From a checkpoint of a small transformer trained on Wikipedia.
Architecture: LayerNorm before each block, rotary positions, no biases in attention or MLP, untied embeddings.
Training: a variant of Adam for these matrices, 683M tokens, 10416 steps.
MLP neurons of a small language model. Each row is named by its layer, matrix (gate and up: input weights) and neuron, and shows model dimensions 464-559. Each number is 128 + 32 x the weight over its row's rms, rounded and kept within 0 to 255. Numbers have three digits each. A neuron's up and down rows have the sign that makes its largest values positive.
A block is one neuron, or neurons of one layer that tend to fire together. Before each block is what it responds to, as a language model described it from the Wikipedia text at the highest values.

Responds to: Particle/prefix junctions. Hyphens, apostrophes and first letters right after a short particle or prefix in names and compounds, as in al-Shabaab, l'Enfant, de Jong, re-elected.
L4.gate1736:138081168200155158152138127110145156118144207120063151105077097127177024087197188132109128096091137109124117143171089127100126110148138088146092191125131149115096174141122191156109168170149135111092093155131126079187110136079120148143143104105124137122075106095106135120158088125128085091
L4.up1736:088125127080133165120092100149152147172136166114108127091164114112092133133104102173125149066170155132093118178199100128158184133127161100112148136114121114072123171162162133159112092119083066069109146056162122152177110122159119110141147133085159138078076139036112147065131152105147136122

Responds to: Word-joining hyphens. Hyphens linking two parts of a compound word, such as Arabic al-, co-, and self-; also equals signs in formulas and thousands commas.
L2.gate764:151089102142113133135138136140133164145124176118115178120090111139152095121161149126119192166119123121100179092123180113146127157130165136174149171115131112128066150097136145138168118093131149159047167147115070155134104111153150130135162132095107150114150136118133149117172111120133108121
L2.up764:131084111122094110133135100161075098092100156118103129130095129120137113133128131154135140166106146136097202111124168082141086180151131161101172147131064142110136142114164146139163157116112132144082077108154115081144107157139128147153136152097093197178198135180121149106140131147104077083
L2.gate1073:087085128136137156154161126168198138145139129119096112141199069194114083071196113116147121122134132148142153103130097119144128140091105124178130146123177096082158144150156130106150164177185120122144095080081137094119110128153143099165141207130094120105115136134118122147127136121094129124
L2.up1073:118080137105166094129107138102117074122100102092076172128143196137122097155170091109141071138129171151126087170138114163091203139134120127104105178098081130060051075117161165092203144116154158109128178175081100126178218113125129094137112151189188118133114106142100058159120088091107113145
L2.gate1652:166125156068213153148157106094145104035143102092109118065110150132154045044130119158134127160101137198153100104124130158132115126092136085095135132129072170069132110106118116137140132071156102133133156131124101097151181143162072151132168131134088095151108229072100131151114145160069158058
L2.up1652:113105092132053178138139171071112094113110125127135120165111138096178145162155119125110133081118124073139111079134124144145162092123150137171085080138100138109166107155039166114122135161178153066173109110165116132086160165146132159090053145145175091139126145139103112171087092114141148100
L2.gate2120:118097129141144134179167110131135118170102193098093113178123075128182120135117070139066097158098154163105102115075087144136145107125135140075108142165138149139111112135137149151092152151153143113141144137101105131119117094141106133176145089136041146121081099165129112160141136126150110068
L2.up2120:229084041106126138140123136071144104088167141127138155115148085113088135111082168111145190098131108065149119094152107115149127158132096087127189143144106135083126120149188104110143112170152172115152133110165080130166127180152138113068141172164163085158164138155120162164147069125056145107

Responds to: Word-internal joining tokens. Apostrophes in contractions and possessives (didn't, we'll, Donne's), the hyphen in Arabic al- names (al-Shabaab), and a leading digit 1 in years and numbers.
L3.gate330:151162122135127146187114148099104110133176076116056204112109055094176113130094151141146119162130083104144091077081111103140140125132113128124108133154140111113124113103142087121100162054139110095127119140160154105165121115131177132119114128133128082130148134097151137190135121186081127110
L3.up330:127107163133142105138178146105132171124112152117128084065111115149075145143100138143124177099082163142149157083161105111144098101139103116131086131061061142153143110121135114121102168101072180132133126087105124148129060109189190136156202192114097140167185066161063118092138095130111063186
L3.gate613:125125107101148155105067144105103096089124091122159119187060193099151101154120144114153149117129141132115110128179128167103178141151135128123138156161123082138116132095107142167154148080125181086117130153124134098095158150087095133146081081112157134127131147142143166122105106111122167124
L3.up613:120140133157120128153181108214098091109147115120114157095159164134130172095123037110066110097166136111156095114161107109152136105088157122133143160172087142114121130158169163148153124120078088099091145160100129150093088109148158085154115122119146121135112117125152086143085231127118150103
L3.gate625:148160112077164151100166167156136107063203088131129130152164106145091127165171106159099089135161119093143165160137123165111190127074134157108106107097184107182176095114095097175125115102133133137131109169140156145079163111085127091091081111155188094088170090126098136117111142108113196082
L3.up625:129159119137109091136101154125158084139090144123139173099134138100108139113089159135177106130154162147155001143099118148145095090127084062150148109091151134127130139121117208135103048081132103127128116101096128121133146194121166159140127110089139114125094129187137102115140158142087113123
L3.gate705:112161132159102116130186118144047120088060141127108157196118083110145116117189105127131136156117194143124132113144092124102098124080163165165126184170126125128092181131132126145095168197141147121087118171190138141125094116089114110148103075099138153138088122066133106107098162151146115083
L3.up705:165118089122123126103119145129104158085105139154089165161104104127158160100149184173159106146115123101083141138102149129146165068136096081085172111143074050122168139106164137122137109126097179092123103122108155098112108143030169078163133070088177162132100156153166159130154181091120139138
L3.gate708:105147151097112179128132112134153084144075100086157113127060136090128132151147125194109151184072176138111153142127136093169103125152100155108089167125094072066140081158167116133123142141094193199081121169129125082126117139129078107140145077180110088177185123155148141127098087182093196170
L3.up708:082108169117132100104144142110092113112136168031093114128117194131116179127142106157140152146136181148112085176077063135126125118111207114118128139134160148128141178137154160111135091151128103127144164045166114110105155119171161149133078147092118123121037159140113153121213142085109185137
L3.gate737:154059150190137158087145115171096144101122095111113153179112140104187119166118195138099162080100146104162145165105120114130127105145161154132144174141121120073092061153119118127104124120119130080106107129039116105167129057128156074071151090178106155068122112066137139175159134086103063154
L3.up737:110116119116089124146157183030158097120119167090132126103101142185120172133127061155114107193125161110092097130093118095141140108080077185114178143074125134125165172157132142111109111103116102110100097133130092186111128073136153130098104126126104130152136112045140120091108123107186169137
L3.gate942:162133095121128112093106148147111152218061157116135131118107061058132126160114099148188121171170136098057114128077142107185170140106088159111136221090112096209055133188118138145167168167149113083117159180123140192093111136240137115148181167126153098148168044108076069149121173146087131089
L3.up942:081183157159157164175117149149126122142076130161144160090106144063122124160145104101176077097134123163085094076126149195167138149131117156131123098163209125160115098150149174161128169116099070113115109120181125080141098186068118075097200165089153128109115111199131124085158155174153149134
L3.gate948:130069173145122139120133074130100137102132112058125194181112126111169116133111185096175158115069156108123202167184158119133112111101127181127127131119118143135171145154111101120134131133099065153193087163067131130144145149186133144110139141108104067093187172130074161144101087193119109128
L3.up948:165126087184150164112176083147165140126131104142117195119133145121170076083094131083089183087118082064145097057110177153122077098162090139143169079131176121115182102201192097127140120200111142117087137122130132139152075101103150153086134139117138145154109103156090155170116160153127136104
L3.gate1142:098139114108105139125153103116138107141140154139110175157136076104126182145162130147165170152165124137158151082079153178130106089127151115176145158114138085174167181121131153097162115175143082128122147196099109108129082090137135145156139143048180155138094148086133128122109111139107106151
L3.up1142:118116143107104093140136112120144142092093072080126150169136153158155105094162121106092148148037143119070194060182190099108130164125094126159148116188110086131189079106109175127082126071098157111223155196084112110102104119160145172103133157096146111103106125105106085135103136160103183137
L3.gate1321:143150139173109149128166169107119175113136117127128091155107079122146164144142120171118114155126133161158099149084152160191142053151165130093149132095147122175112128123117114157180081135172163119097066128120081074112065115064149106110152146107101122119145116152141151134115099130188203120
L3.up1321:147173132098104197141127161144095118095076082121045166084126121120135136172121124175158133126123119093120107111140078166107142127118190095082156131153110162153119134110116154142171114186055127113083066187096230155090156133102123144146171103071092131065083161104119136183141126173103130111
L3.gate1456:119117114112137101103156137150168156168174109108195101186127165123075129134245089143095172129130143096135168135089122142124158073160163176121073096156118093118113083077104164145142067107101091109106131106058084102081088155205131157145095152151159103126095136161175152125130126073108138111
L3.up1456:111090168101111172163118136159118096115129095098139124179155113119138158162113103145137099130167155133125085103133091111058155119099157179128129133105111143143115109083161154141119125184129124125121137154104137105141158123152136148069094207138118141137082170143136151134108146123081102119
L3.gate1500:135141089123144141162076137136175194142139170083131111110174077080087123087142154119126137148153105164202148076165157172150174137087129127081114091112084109100154135180164120128130167115115186059099165151087107173127133092161096139135183085107091110099105153139128071117107135127117145196
L3.up1500:134115192131043095148178160152115150163087090150125130148121165121120190081134119135119103100149148117186201099138127124090085150127135133158091140104158104148112080132092118119097144123137111117106146135103064193101053102069135172089109170119041150128190103056157170109184172055133130079
L3.gate1520:121080078146104169091084138079153113133136142124127138111181101142158109142160174110132126127114155104099130119047102162206144178119159117093156127117144077126149117186112112075154138048101080097093137092123110105139089160146154075073209155084105100114161075141119124176131146124166101193
L3.up1520:086130162146081162075091105134126173102099191109242103093096119108112079145109149102153109119129213092086113125142148088175115154156162082108139111154139106136152103130134148067108119088160124065091100120099130036149065134176168073051116203083121128093185104087104106096119201169147112170
L3.gate1655:147128071178076138184148138171124059120103151090164130188129095097109112157094133134138102083110125149133102146163016099133116106103115152095144103168122159145114113132108160125104101139133185145104141148086106091187144149134109061113166119160136114137099155126197135128163185146111113105
L3.up1655:169144103095106169098219163107080082142138129119134146150147172116037112132097112073086146190167104139096140161095110095123119156116152113067078122108150159167091199203135163164094143111087122116160174135136108114073100124066148072121158105146146106143107116152165114092088167108112149135
L3.gate1673:166106162165070139113171162128101155094152201034107170072100149043169166114157101159101144122145109151104154108113144153124109111141124127124133161106172150114123125122037093138132078074142137082114124160131117160147096067147173149158158124184116054091135107116136127143126092081094121194
L3.up1673:131101142069110161157114091160083159205119142113079167102124118133179080150146092169128121118134133115119162138143107166109105112137062154133141143166078152101107157160140116099139098121105109161123123072104106096107199144173114138162189092070121141097105152105107105207173222105100081137
L3.gate1897:083116110107153162138141117137152093136136085069140130146135156121102071065177143134091087134126121130188127133119066077128089083129129112082131107170064116107179122117144121078090161135160150162145060079145142132135113211094074111173109178103108054147164122153108124158136149112103138153
L3.up1897:128147175125086116160169111115127118122141134102130077137137152104168129151160123151106121172168135125119110082208157098056193082119131178140078079139118131146109098127143138082118068168150120189158086158140147129150120119122084142160142068124144101120076149082188099139104175082087144108

Responds to: Sentence-ending punctuation. Periods closing a sentence, especially after a long noun phrase or a parenthesised acronym, as in (ITTF). or Super GT.; also semicolons, and table pipes or heading line breaks.
L2.gate76:171147102133203105121100137115182130120135156122147115137166139157085111113124109133116121107122144105116143087121155140114149090108140093118121162143160105102138107099122111133173103118202102120100146178180094078132150102122172073140063134100172106100113164161128140202145108114158106163
L2.up76:248187118119090144145070106197143167162137089154150110132147080148093191182135115130138157095098082078058127148090122085127144133161120133070153167134156072118126165095156109120169116097196145112168107131163146086148130117161163108141096125147154102163119071097121131138117139108143095144
L2.gate582:179148062137133044142120123129148191146135153093097109142082140123118134149135136118177153150068134072093079035086129172101199098115168071143192183049142159152125235104101114144139120142135059125138120185152160090161158124118130122077097112065131169125127171121131112157087143145144132120
L2.up582:149158101124155081115062136119122139107083142151123102109102145112120107115124122092138118151100148138055091114142095204145187088166148094105144109132120108110130179052136081107141182176084153137119179154143087082128096125171124150142056164061088129169141105128156153076134134115131133143
L2.gate1184:157116106105151146099097149151147199142142106118172115093098167143117152144147100157153120113138086144120145123084075182112144192164118147123061151092156181135091075093083139091105114179210117140106135157115093132165152091182153094115031159153178082165093095139148108168149147126178183131
L2.up1184:148139105138100087140116079189130128195082103088141168128119107124112115113146073190097102113172140102115094079123171151139174108134131132131118120114153105147148194124094168191151102150124128132143087112090121176097159122190102142163114160123174147153154134140022110133100100112138138114
L2.gate1797:147149122097130115173104130118116133125122146117132082099139146139188145134117125154096134152033146091044177104199120177113122073165121103111140136122133138076112042070088087139157176116133032136088163154127115090162097177163125099143134150114141178128158135099081103153115161165129138127
L2.up1797:107133195111153128185155157133103184112158139126145054138143153104086138117194153167095099116108205170132141126163136122127112137106183079138128092129159176140091137049062140115105155163141128139182163127173137116081147158131094156072085133114117070076074139104023158167113108117131068081

Responds to: Sentence-ending boundaries. Fires on the period closing a sentence, or the line break just after it, in Wikipedia prose, e.g. championship., Warsaw.; also heading ==.
L3.gate321:094131179092150066096076118144111134130122138176148150133164107113097056129137128144119122119071108111163092098148116155168177110120113167099181124136183145140150190102058096185150140092156066119110119121172090156129132069153146173148119100124118087109140156142118095141148139091120120144
L3.up321:140192133038117116112068141134158138059144122151117183161178080089116064135114101150159120115069104097058094107081121123089150104172057060133112166112114092105086102105127084111127129115145122167140151124143105091113073116154149178119156107081148125135119089076108143137106192126148126103
L3.gate471:125101082117149142112104073130159166076124140175086088079138145107090108117109133134169185085137086147126137181110183156142147139168161123176149089144149142156092175127127096158167096201169148129118120111159129134159154095152063149139089133131114079066114177107157100157136119057121153155
L3.up471:153139162096114071172108107144149151110124151126082110115150173120180107165150110139160124113100109147113161091101145164123141081146087168143116151107128121124089119109151069138163167097094137120131149171159137115104161180113141145101150086159083164148160112154121158139112139045114078099
L3.gate695:152126065144130077094120082132182118160082104110107134091149116101096055179135119139167119130143068158158094098074127165130116083128180156105095120092142100136054137174164068158179188108160139175148169087116135130073122135121126090125141127087169139180147149137099136120139112174140154151
L3.up695:151156101129130071107134113146164166101117091130151128139132099084085172118130092098102190136125133164133139054113148121088152120139179131116080098085116046102149139129091047143097147110148124082129096141157112121101184120163194122126109087162093105109103132127136122112081093184093146199
L3.gate865:138138134104072101076063121177216184125141127113097123130126101169111136127111072125139135157107185186150134148106106130065180139118179146065148181168163057119143090138079143112078162140177128122157074156162129072091148140096185136136129128153089090152099146126172151128120147128063094160
L3.up865:140129099126126096172120102123072182106111142136121180103167133108105129069117115121100151167146118127154117108137181128110122073133097100166095151119171105198142138109140156090143067140110196110136148094113103122088153155186125076126141124135099071106100138103095115172137107114115131123
L3.gate953:145136051127124109137094132138165149121189163111131111161083154138121039139121189138132104114178090103191125078159141162155138092142082111174165136138140100123090129126120143134197172176169090069096125120131081116107175144137172091149160096160136086088161114120122146183189084160153175127
L3.up953:220151104108111133099111151132131058121176133124126112221077091105149070154077136160121137074179114081119107146097102116074135125155108119153124148141106142160115124127082134117146132177159080132127071128172137133135154157149132114156109053155127111156160121114157116185121100165115136105
L3.gate999:116113073084134092124092109123164165192113075087119208139101145133128143121131108189117138080149189104138082082146084119068158163137169130116126091131161121131130171164084144094172112159222105148120106161142073159084113104171104153151123106108151129124137174090169152137125081164140150116
L3.up999:160127170084160108100121103126166125128105087106071073101091104070163083103159145205088100081121140118126155168109167113147170106111116139101191166075118117153126158165120144125165121084110113169127138114117078155191147117164114134155073166123115158154207187069081168101106126139182155155
L3.gate1035:157071103123110080122110132220113106208170070098081138107159167124168115109171152139138154100130208097084137087087110152108179139131127144138171163114228071151133049106091171161181137168121043156108084093118083093146128146144153070106123103139141120186154147119078151206125112185137131159
L3.up1035:149121168111137138168120133132134085125159138129154119084143145106147066159142142141197126145103110110132161116097139140118199150092096162111222161143171077093084147069126147222173141110096139165137112148036064125117095163226143082127089127117121135085154124108093172119143118168155100054
L3.gate1046:177109075123137090125150132072089105175198135089109123127102084199158135117156143135124136127085073108151096074128111144101130078143156160088125220140146133104102101080142118092146168135190073120138118170122115080137112131167130095155116146114083102130121099111102120125124093127156054145
L3.up1046:123147145101140112137083131108130113110148151090119147179143096167070133173157203178105138080170123131112132085105120111121215160128112121131144130118128127135140137115093093165132073114116112155117121205138067123133165105203168113156039089086104145148120145127144160109150158202167185109
L3.gate1169:191126119128167135127097135116161136111187103172150129166115099161103051095122128124120080102125128092104167091118128159082213123129148077129158139082163107096113134092111128119152150147221080145174147211127086078091179070114152068126109119098167104128119143154121100157130085144134110114
L3.up1169:200129123084123160121065136136140130150131163141149110092109135113121085089106107172127083123103114148112120076110118160162200053108134134108181108087119112144118131103092112096173183109203054134221115165214132116120148112105142114103083120114144117104108109163124111121063083164120103208
L3.gate1332:144087140130140165139105144144140169114161153091138102107152105150102137111169092107137124077143118127105137084089184169149164118098101154144112172069120141114149117109136111115107142181151101119121086129070103114113187132155169143111091111143185086141187135127154101089192118132050179148
L3.up1332:159119063090069064173117130167145162133135184117138138104154148135121127145117178121127111133134115153122144109134091162131161144070056161116126138136144139145085113113128093140149113163155106117170113144095086142093119121132092148203089132133106115151128091142109070136098114156154112222
L3.gate1441:116080132154143138152103135165115187062119131118148108123164104112155093131151099158127148160077186063098130039116085183206150150119129067132134137075119118185128174145104169137083119119145024160154143114139150102150175117141174162086106159137151123160127105088131109127121093154117103145
L3.up1441:142136127136138075180094179139154195110181071120140133140149174133133147130101167159067118136162102106132136114108129163140184070160129105121118160107098118093128028139145130126131118109128136121063107124128109145147123117124131044158140124136134105131125081145123125101121179080089135121
L3.gate1613:124075132109111096138162147153136171191167136124136146127070139168170099118108151154098108150128146096159189110141079174070131099131143097101061200124170071124097100121098117138186126176102132153070119094079093114121119135139155120143142147098124100100147112127099118188116132207115115141
L3.up1613:142074090129070040151097115112148139114158120150123125135104106151172089159080100114170114144122130112135070103098068174079213113135071106114195142156097136124177169098129150124133116138168118173184100152125138091118125129189204145148088093135086064127155109158159133153138108161116109143
L3.gate1771:103166120093083072136147126135148082143150136133151181086168159113180143127130120178105187176165120073134158137114115133094151042174136149156175196161178135141091161135122144092164110118134114105130110184119117075062166143122107088123128130140131084082106184079117162178131100077149139183
L3.up1771:112132076150077176173103120152145175081114113133074140122128133116095143144120149126063093092170165123160148122122110173160105145089136110158166188124139141113202148177088124117160139133181147148179122085154096159136135124153102138145124164113125148199111145149102107142111124123144157170
L3.gate1900:146115074103121117145044101090128136184091150077139145108110175086111029160198136168132101155161139065109183121116143109136171155130087091133151113081204160119138092186116122091129106143133097129110110127097097095117156090205117103144127139131157169131128151140141062139118142155134124151
L3.up1900:131115091070132120148106136088126137145107117089124139060133095085116143092138163186165109082144168137093164136103130108143156132107141054118151123120141132100117120093160082093147153127073127171070095118151176116105096149145114124150069188134113173128158158090134084181165182123164135118
L3.gate2042:143113120126126098181070142117175133151107068103121135151136129136112155118140120110148175129088146075109075141107110127120083112058122139118148145143203147120124114107081050128166127153157098146138130081136035070092143121171099082141122155100105115098145140134142144155135089124153142162
L3.up2042:172126160101108161156098162093148139096095111132151111115102101081163106089160066165116139134034118070112138130073175118131100085158127136170159110129058161131148128097124063123089094161129074143163092107104129096140090180143175170137113145146132106149169157141110125127115122114129092123
L3.gate2239:116120056132144105179122149098164132140149119107117124109120080105154128107155120171133117144097096127150113188147086175113120118085176120086158163177130156167147162116141150114173154150131139126116122138147066094097136047168166155108200141130125117104185183078071106163133159069099159118
L3.up2239:124088156106072127116117142132143129135156173134097121120163182113172121132123134062142124093162148074086139153101159093145104166110125082116172074137114085177146113096127136088027106112109138169142140103089114124109100118159131100142095127111077147090089150137188156172167116140182113203

Responds to: Stats-heavy article tokens. Tokens inside numbers and connective words in data-dense reference text, such as middle digits of years, census household sentences, tables, infobox lines like "Village in".
L4.gate1395:136166121138162162114100108139157140145184071116160101130084128171060101138129185122092107106128171099143112173109121145135155133185104129153093138124106109116150117093075186111092183110152149162160131154080177076113146115127175087099107121167152077149129113152122164114169165174118181206
L4.up1395:104079111124142096148086159128181118108066149087118102115121139077120123093161146191124139163093095116094131142090116072130154114116191106069114101081119151108122134105170105074204076151182106176138125094148081158111159171073093150066028139111146099104160168129120162130138091166135158140

Responds to: Section and sentence boundaries. Closing == of Wikipedia section headings (Career, History, Personal life), plus sentence-final periods and line breaks ending paragraphs or list items.
L4.gate1777:162135142117129101164106141159144145133163167124124140140136137127153103122173143151141106143174106138109146126129127153118186030148134109139115113145121100117134139090115107085190147138113067087115132162055127098111205154154166104148117098163110065106164142128123154193173065134164091126
L4.up1777:182133094087116060114120149165116115124151151108134082130121127117156126126126143162154110097166132095113121108110097174099184072156145125103111142114093099125139138106129071096191128152121100106150094174117149115081175146132169103136130082138147100152123151086106122179098082140164123123

Responds to: Predictable formulaic continuations. Tokens that are nearly forced by context: stock phrases in census and stub articles (For every, The racial, a village in), digits in tables, and mid-word pieces (F-ri, subob-so-lete).
L3.gate506:166148148154093106130090158152159126115137087131126115093094102168128115054105176070146097128156106066162121118150161087131117157122138092179136209138108137103071095149175123070092169145140132115093171115105147145132129131076171094171127149135200151113116123156145134104144162096144120187
L3.up506:178152107095137152177097109157122115111128214054121166155104104158175076117104126107135100068148098153103139124076089095131169130130137078139078132105087116128071103189119118104081123125179149111112112113146149136127098092100121099193154140149131158125149149118123126154138112163134120116
L3.gate520:095134129130159116091203182123104119091180116118163133153109061188154218175160086132078092113189120151129133154204125102188132170138120087141095156117118150139126167122096085132144099133123099150120120176104122145125143113087099124145107140117160097170165104122131158129137116137100101130
L3.up520:121150088157209086104184175106085142115133117101058123115180127097081154096124108141136115129149170129119105212130142148120143174122168085111161071139116168083125183121125160087144148165091067111140148131139128103110102171113122105121118114120120122172133146090150184080126054107108143131
L3.gate568:138089157132109066091110103114178153124053111102142178112154133183144153104119188092151170153155125055136079156184191203058142064157127163130157115070118121142150118114092176103134102210147134110094165029165109095077126106097210131114120107084199131144184183118175067129191178148140098147
L3.up568:079080075108125102101114094142076166200157181110173112159142130052136101138102139127143117133097150129157145134108052103118113148141180129132115156151159143085123165091152130154162124124094124136166101150091113126123133162163140123148099094136115120152100163147090170096146098106126135149
L3.gate582:202095076145222098130153120196070143052164120077120112137149130107155100125112065145159141142164092069130086128180113076121187123232101122153098156132110147134200120140083143141163139143173138077143121132104090121125094160138111086131175097170106059106145079166157086149182092129113085179
L3.up582:067144184128174128186108134133162111118150179151133099145133072127117096083129161100153155135050158169184122105166125098151144134174111064117141125142112155090158151108118114101099045143159138150128156090118159157173122188158062126112082124116135130113147159093117130115143130143114164083
L3.gate674:116068162139157086134120132148196160140193128107176150107105084141068164129113135170110109117154138103160211191129145112138115094168129135163166125128117094057123150105122104100131063180162071148109085090168148107153161151152140106093073147178145127146106176146131204164126141152095172095
L3.up674:132091121159078181166085137115089120172176151094128143142121222146131096108085149111127071155095129131151135186212103159101080124135140180096130088161099121110081130106209111118164122073194120122132113133082155193090119098116091173170186122172113166121095100112152123106172133111169087136
L3.gate689:144107197078111086106117140125081094104107136144080107101154123164134115110132163177145137092118107123097180117134134200137160086119089103134125146082098090152050180087071143171089119140117093166195156110083123058107146114124152144130081170144120136109160147111087062188131081172140120073
L3.up689:127118119103073123138110181129125108108169065117139196121064146161096096117137144177130134159097119096117152176183143153136152160139068134130133071088129135099115073124141155135139107094082179088102118129078131055143138104110118130162174135126100143129131114127115164123094135149138203109
L3.gate735:123154176136150152130041077174139171068104097094113143160089178167086080142126102126151186111164159089174083123101141150139216112147162086165077114122131103047147137096140147113130148124095123156073159142089135134094187166109058149109167102122140104125141110105090095119176113183122147129
L3.up735:140181122124141098110056128167150134108152168176095143117168142094094126054125079120201149157099104156085124120154123136131175114132154148189163044122135084146073204153069154122118109084067136135113146134101168157186144097150095109101127098112148119166172146129108112110134152144117164102
L3.gate757:144156122147160116104078128151146120059116106102154115084100110099086148113117143101120176152174160081134112166149121160115098125176124090096139149092154179099124063090101099119144130181127119111068138090109113117107112128146131130080158097125092127131135123182094095109195185170110118097
L3.up757:140108130173084139131127120179134106107167171165131078128135146056115051055122161110115172104089137112127110106138163148117186130112177160203178070133162121159175177165095121108087202132104132193112106145162158148126092126097129114151142102058192139164105147105118103079146110096099139164
L3.gate871:118107085130163101126166139142130138150125122058078160104099125173083154123116071146027126071116140087136152143141130103112052102149106157082109132208158152117151143125113108114101062120159069145168177105116132154094086145184086181094069094147184107154172157146138156134150133149109145074
L3.up871:150186119146116148120124143118186091155106136130172135189152104140092071138119152154123114087124146150149145136093129125099144105119166094118155093110111202112082106139153103146151180114204146093135118136138112139133104085151147121088187117198200077113109129105108159145175167089091097091
L3.gate1178:160138101162122151120116086192083129102171151064104134085123134145116101108146150128153160133161121104125127116161109113103140122160129101137110148113158148089132123127128103096133142164167130138089147070116076122148134125126157199119135139126086139144109107150079074155131121167120141107
L3.up1178:193164106129104110186119137187115116105187146090103142102073127123103103105118155110106113075162147076097121127153103087117147134150059118110157117170116101093134126110064112113163127168147069154152146080185137064132098137103108213094197110128185124128115112112165088132147090155101138144
L3.gate1270:123069109151105097096117066144115141129107116064166115112098150161101095069163172146122097102114168127113129124100169114170158071039074096101107167147118123080135134188085152128115153110134107179079157141120128101102154167147078108087119133108169170123201126145157137116118107124151140157
L3.up1270:169166125114170116126141169114088138178137136116128148092207127140110129137162068076149124102142134126111070144118136065155083155124154113134051130127133136149150133167147116096099089182169123133104045145103126171084118142105105072083149168092174124172142105115195121104123099109186107111
L3.gate1516:137159176165139115172178135107157126141118124126137143119110133154145087161140200099146163113137099145168098128162100111086131126151135156102169107116150139130126143114154168110056176072133131095153149117140134111127149106140210133144152171160124108148067180142073159106197119124129084152
L3.up1516:135180224172180140157148048097123166115100129107170056150123139176039119069156121156115097114110144157097085142193121137130095124092129116074149108101138141099149158104135109078160121151119101196181143079173170089080098119119181133151122148163133141112107135132135131102137101140098109135
L3.gate1566:117099141154185167121099134183099167116119077158165112072131109162158105145172150174100110199157127090110151136135139172082156092136104163129093119077124190106212161195157163106138096141089165144103095127092169112136096107145132106170168122138230134146132142117164100128121162142106098121
L3.up1566:141194141133133113095151166187185151082150152163133140136110110133108219075182083095134125166139149122163119177089158093172096163105121133163123091177130114166095144140192120152140071150101202114184153108144215094117091132098144115101093094109138134080129072157078140138071117151191137110
L3.gate1715:153099132141102137156141095138149125090098140123150135155130162149154118050100167155101107149070170095128109083130164088119130122116138141128139117008062163091175108064135121116125129133195125083151123109118102130101103138085134182112168144137132122189146113086115219116142092133113123116
L3.up1715:117125165102109111134091076164119123084133076168099113131142138129094098139157152129133111110121081125073136105143141148140064110202135111111041117166147149134113158023141110185126134147063140207142174154052123168175133169129109154141078126160107093126127116129135121145144186119108117118
L3.gate2015:145132142121156146069132117082119109166176134123091141155138193200119135120140133179102099111114101186155136140125093080083142148150136141129127148071170149122083045169160173139094137136140125162113149128035136072066116119118099155159137096101097116143139146177064165095171081091101157132
L3.up2015:161177084135074127141152139123140130134148158145112098139081221115086128132104150191164086152081089104135125120075175097126142146115136093065110113145108107140124101123061109142093126159136191146128131125114122108080164173162148104147120089111097159119085133174148078084153113068180166092
L3.gate2122:173090118133127150131152099170179110149117142133185142113082108132127127105134142123050127198130088190148167179161155122099091126148110103138133108132163150137087161159164172151121123071127131129125173154104140141100059108155077167172095164143177091172163125126109183122129123158113150103
L3.up2122:150188107147110117108168164171103082131098109145111124122076191145086105140177112143132150154141154141198085189068134159130118157089139153083151094176094117137126114157207147117161108086095095091106093134173190158148079147111128161182116144156148157171169118111172155174065102098105156113

Responds to: Location and date details. Tokens that fill in where or when in encyclopedic openings: "located" after "is a … site/station", "County" in place chains, and digits inside birth or event years (1984, 1994).
L2.gate208:169076126142162105068044140178143142142130100088115132138156122072201135149117088118106089091092188231132130148125115117146137135160138143125183108153122163129097057122127115084141186157130117134112123139132102125079140195127155158133150125162196102141128104167126123129136124143136124167
L2.up208:149147167125073155150130129140155144084140191110123136093108163103126107168164129199134101130128074160102148118121078131111169137173129162134117113122119120107164142184124128086123120093105115146167144123170031155128116127107130119200135106141154110125140099105085196125149099102191097084
L2.gate1142:117163146097174150161128101149127067115175111099112138130108086162088117143132110164133112167151139172094189137069063161138150186163208135126130149120087140130088089100150147114206156104082140148127106085164117148140132198116195125122141079129167120158121123172123113158155141119125094147
L2.up1142:107138095160166144124114116065137169131070039118115109194162080169154149122098182182116081150179150134064096128120156096176145133110146181120153154174065134125109094100119172066114059126114076143103092139149137104170188165200108173089107109140137101096109152141139121115102155199175144098
L2.gate1572:094090088117171136120072144141079115131131119097093134138135163103067143132164191139137142084129103148144098102140090104125103141134165150112092128133128167104168111153100180128052093154155187164118169099082092134111091098184096146140110113193106103126139112127186060130140129145109101148
L2.up1572:156112154085107124118131094148167167135184071125184120105163136141107135044084162119085166135109129100133173162162164105123140115184111211077176128120066156142139099086110187128141129118108174179090110115144135143100111097176137086134077143158164149160148082094133176135117177155089106136
L2.gate1963:063124129141202149107075121139145121181110132133163113118130110160122136136118173135147159147183124166176130093184108091102129103145174144133133109087126102071163148166199157102146124151147159205108118108151112144111100119121112122117138070087162132110161132138164134162106170138138175127
L2.up1963:171173154138141135111133088154148103120129171153144154116131183076131097091150156148067178103097106191116173107111157144171152146189132146093069126157092107165096116086142160167094116162115127125108091156140133075145146180101070153133084104128140144102131150138173152183150178132066142155